Weights of a small transformer language model: rotary positions, 762M tokens.
MLP neurons of a small language model. Each row is named by its layer, matrix (down: output weights) and neuron, and shows model dimensions 0-127. Each number is 128 + 32 x the weight over its row's rms, rounded and kept within 0 to 255.
A block is one neuron, or neurons of one layer that tend to fire together. After each block is what it responds to, as a language model described it from the Wikipedia text at the highest values.

L11.down828 [ 98 151 167 148 144 116 154 181 114  89  76 146  96  92 127  81 111 160  96 117 113 157 131 102 150 114 149 120 132 109  99 104 141  95 112 117 153 162 145 198 150 140 137 137  87 123  75 115 176 215 106 189 161 157 177  84 124 118 128 127  93  60 147 141  86  92 158 107 134 136 106 166 102 136 134  89 135  95 178 114 176  86  92 113 135  82 190 108 128 130  76 142 164 112 104 123  87  94  93 122  92 148 163  81 112 151  91 119 108 166 109 128  89 137 157 136 129 180 116 131 101 170 120 214 161 131  89 113]
Responds to: Place-name word endings

L8.down11 [102 134 153 133 172 182 146  75  88 131 153 123 166 130 167 169 169 186 149  95 169 104 149 152 113  71 120  80 148  46 166 101  93 114  89 154 133 123 154 144 156  66 144 149 111 131  92 143  97 145 106 119 113 142 161  95 147 123 139 129 120 137 138 164 138 173 115 126  84 230  95 140 158 158 126 115 103 108 110 117 161  78 189 162 135 108 110  98 127  81 153 103 116 158 130 151 166 169 155 127 157  93 101 166  87 143 116 160 147 102  48 148 173  86 144 142 123 156 130  64 139 132 140  68 130 168  93 138]
L8.down923 [120  82 223 150 117 149 135 152 108 134  81 141 127  86  81 151 108  56 110 119 121 140  67 157 114 108 136 136 106 186 124  99 110 180 177 121  58  96 107 148  89  97 167  86 115 187 131 111 107 146 141 116 159 136 161  90 123 187 130 145 117 108 168 132 100 127  64 162 121 153  96 147 127 229 152 141 102 138  67 159 187 138 100 129  92 120 101  73 155 143 125 104 161 183  81 151 126  85 125 201 125 100 169  94 122  95 117 106 132 134 138 133 110 118 209 175  66  98 112 119 207 185 130 143 159 190  86 118]
L8.down966 [132 128  73 108  76 146 145 110  91 125 100 132 120 123 106 124  98 158 156 146 147 121 119 151  87 129 175 172 122 164 133 161 103 119 174 137  69 133 145 131 184  87 129 172 178  88 156 139 119 148 174 160 106  92 118 127  89  94 146 109 145 101 157 125 112 125  98 127 130 118 155  93 161 120 136 110 188  26 101 155 111  64 178 127  70  52 135 128 115 138 157 133 157  80 192 157 144 149 138 117 130 124 211 121 136 138  79 123 205  99  77 155  97 191 119  89 146 133 113 125 121 150 152  94 104 169 124 119]
L8.down1022 [ 93  96 104 119 170  90 105 115 154 112  99 175 140 110 106  53 114 111 139 126 131  82 145 156 141 118 111 159 140 113 170 103 170 190  92 131  91 146 149 172 139 128 119  96  91 155 145 103 129 111 149 113  71 109 149  77 156 167 153 120 153 178 115 139 141 122 113  90 168 161 123 133 165 106 150  96 133 111  75 165  70  55 112 149 102 123 230 137 125 183  98 129 220 167 174  88 125 118 145 113 166 173 203 182 153 118  96 113 142 131 115  54 123  94 158 167  62 149  56  95 115 101 134 189 135 176 160 161]
Responds to: Mid-word completion fragments

L8.down255 [153 123 153 147 154 123  76 114 143 117 134 128 145 128 137 155 158 145 165 141 165 147 118  57 164 113 163 144 105 165 116 145 150 115 104 165 107 147 154 150 129 153 128 128 123 150 158  99  96 125 142 140 193 127 118  86 176 110 153 121 119 144 174 106 116  98 166 120 108 130 150  57 131 141 150 114 192 122 106  86 151 157 165 117 134 128  42 154  66  91 128 112 127 142 130 145 139 101  99 101 170 119 186 174 199 123 137 147 143 100 110 132  96 109 119 107 113 174 128  60  94 187 129 122  61 138 115 168]
L8.down535 [116 162 113  37 148 145 187 129 105 162 167 110 114 108 150 201  51 169 131 128 192 112  93 113 123  98 148 100 127 134 179 111  96  89 109 114  94 102 103 130 159 116 135  65 125  87  93 142 164 124 188  77 179  75 141 130 117 141 116  80 213 107 124 123  76 102 155 154 147 138 133 181  98 102  99 106  95 166  80 158 121 126 130 135  87 133  99 143 130 120 111 133 189 167 162 162 142 106  65 105 103 162 171 162 163 113 166 110 129 199 105 143  56 194 198  76 168 141 174 133 146 134  85  98 156 115 155  78]
L8.down973 [121 127 165 129 164 127 158  94  93  99 173 126 147  75 192 173 196 118 107 118 163 166 168 127 110 107 151 117 165 115 129 135 172 159 123 138 140 146 116 108 143 134 118  88 157 139 120  87 158 168 113 153 109 131  59 143 126 148 116 127 111 113  85  62 155  93 152 123 182 184 175 168 125 107 110 129 187 156 154 116 157 197  70 114 111 116 118 132 118 131 133 150 152 110 122  85 163 138 102 109  60 150 134 129 143 145  93 127 116 115 108 101 126 122  83 128 140 115 102 117 133 133 211  95 112  81 245 108]
L8.down1004 [116 102  94 174 134  99 207 113 204 113 135 170 160  99 113 139 149 122 135 118 101 110 138 119 144 147 142 116 132 172  85 126 159 182 163 162 118  71 169 221 128 132 108 146 184 119  98 115  81 145 151  92 134  99  89 167 120 165 135  91 101 190 108 162 146 143 158  87  98  72 151 122 120 120 188 136 129  80 184 140  89 119  96  99 101 123 102 132 167 142 134  90 117 163 181 112 168  95 138 151 114 119  73 186  99  75 147 108 158 139 134  55  98  75 112 188 167 169 118 113 143 165 141  89 152 176  84  90]
Responds to: Section heading closers

L6.down195 [112 121  92 115 125 119 101 135 144 179 139  72 102 155 195 153  74 128  69 111 123 126  87 135  67 107 125  76 128 206  83 177 147 107 137 170  68 114 142 129 130 117 110 157 133 130  64 105 143 145  85 127 164 125 133 111 171 132 153 118 156 130 166 120 143  69 138 125 148  91 164 110  79 127 104 133 155  96 108 124  98 167  87 130  87 152 117 133 105 144 118  98 147 140  97  76 114 156  78 127 132 170 116 153 160 131  97 183 132 173 175 144 137 123 110 170 129 133 149 160 143 169  96 158 164 123 151 158]
L6.down512 [132 122 115 138 115 111 187  85  69 137 140 120  44 128 121 103 117 109  90 135 148 132 107 137 109 150 111 109 145 131 135  93 122 136 117 201 108 145 123 124 169  91 102  82 117  77 118 119  91 193  57 121  82 116 196 137  70 126 105 145 152  78  99 114 161  90 129 155 139 149 105 149 116 135 114 122 135 118 119 179  99 134  81 163 168 117 150 155 131  75 189 135 168 167 120  69 156 132 139 155 141 121 220 137 154 132 123 120 131 161 138 105 180 127 168 119 123 204 154 130 167 161 113 110 114  94 105 161]
L6.down853 [ 75 112 118 117 173 155 103 128 105 134  92 174 144 125  97 138 126 115  95 118 120 193 133  84 111 118 122 133 159 129 121 161 165 128 117 160 204 145 136  82 167 172 108 155 117 155 152 109 133 138  83 162 157  85 187 127 144 139 137 128 115 142 123 135  74 100  88 171 188 151  65 158 138 108 118 156 106 143 150  90 136 158  97 138 165 161 123 134  70  93 100  69 158 112 126 146 118 118  91 102 123 148 109 121  62 137 119 187 105 115 121 164 132 146 117 156 154 151 125 205 123 107 119 100 126 180 185 120]
L6.down949 [149 178 104 132  57 145  95  92 118  96 137 187 110 143 129 105 100 103 146 109 134 131 123 120 145 169 102 113 122 129  92 107 159 166  76 201  94 134 140 212 128 151 110 124 184 173 130 135 115  89 153 166 118 124 126 176  23  58 107 115 131 146 112  81 184 136  94 133 106 112 136 162 111 185 140 140  77 173 121 144 114  76 173 101 158  95  89 118 205 145 171 213  68 112 111  98 100 159 169 143 129 119 129 165 130  74 156  72  82 148 111 137 141 185 107 112 196 110 119  92 123 131 121 128  85 148 128 101]
Responds to: Section heading closers

L6.down25 [ 54 159  91 104 127 167 140 184  94 176  82 159 104 144 121 170 146 107 157 208 144  76 107 104 111 123 129  75  71 168 153 147 150 154 136 202  78 128  89 143 184 143 163 119 111 145 124 143 104  85 135  63 154 130 119 144 118 110 106 146 119 105 103 120  58 149 116 107 152 130 154 157 126 124 104 138 162 131 167 133 144 146 176  49  82 190 106 107 137 129 138 106  82  98 112  73 117 143 127 133 110 161 148 102 107  90 154 149  92 156 155 119  90 121 142 126  81  57 138  71  61 110 167 154 126  89 201 120]
L6.down132 [ 87 104 182 126 156 116 121 100  47 140 140 226 104 164 133 117 128 130 139 171 140 150  72 117 137 183 169 147 109 129 146  99 103 154 113 126  86 148 141  81 103  97 143 121 171 109  74 167 157 138 167  74  94 142  75  77 150 128 165 119 147  82 135 100 136  98  98 109 131 160  83  81 143 178 127 159 101 135 143  84 102 144  76 184 173  90 159 124 142 149 103 122 127  64 124 130  80 119  60 166 126 149 179 140  70 100 174 146 111 142 225 108 130 148 138 156  95  99 108 115 183  79 159 123 110 131  91  91]
L6.down277 [119 112 134 105 102 139 145 151 127 188 181 138 108 132  96 172  67  77 163 146 121 114 143 100 104 120 129 112 106  81 138  87 114  93  86 133 135  52 127 128 150 108 168  92 143 118 135 120 118 112 161 134 180  60 182 132 158 121  64 115 130 146 169 178 137 142 130 102 114 199 120 115  90 193 139 118  97 121 112 149 127  78 131  67  87  79 143 114 148  95 107 159 115 122 107 112  79 121 107 221 115 115 105 122  84 146 159 177  43 163 174 126  92 164 111 100 139 168 149 108 120 104 109 113 255 111 125 140]
L6.down1001 [ 93 111 116 144  93  96  91 154  88  95 145 123 147  57 137 141 146 120 160 185 117 137 115 124 131 145 128 121 116 114 105 166  94  83  61 125 143  77 133  87 132  76 121 156 162 117 147 165  56 130  83 208 110 123 187 111 126 112  93 162 137 199 128 103 135 116 146 133 103 127 118 132 192 104 183  83  61 118  56 104 182 103 148 114 168 111 151 116 135 138 205 161 114 157 111 117 118 123 148  89 119  94 174 124 101 132 107 123 156  69 163 129 135 114 168 117 166 141 114 142 161  80 115 121  93 160 146 130]
Responds to: Word-completing final pieces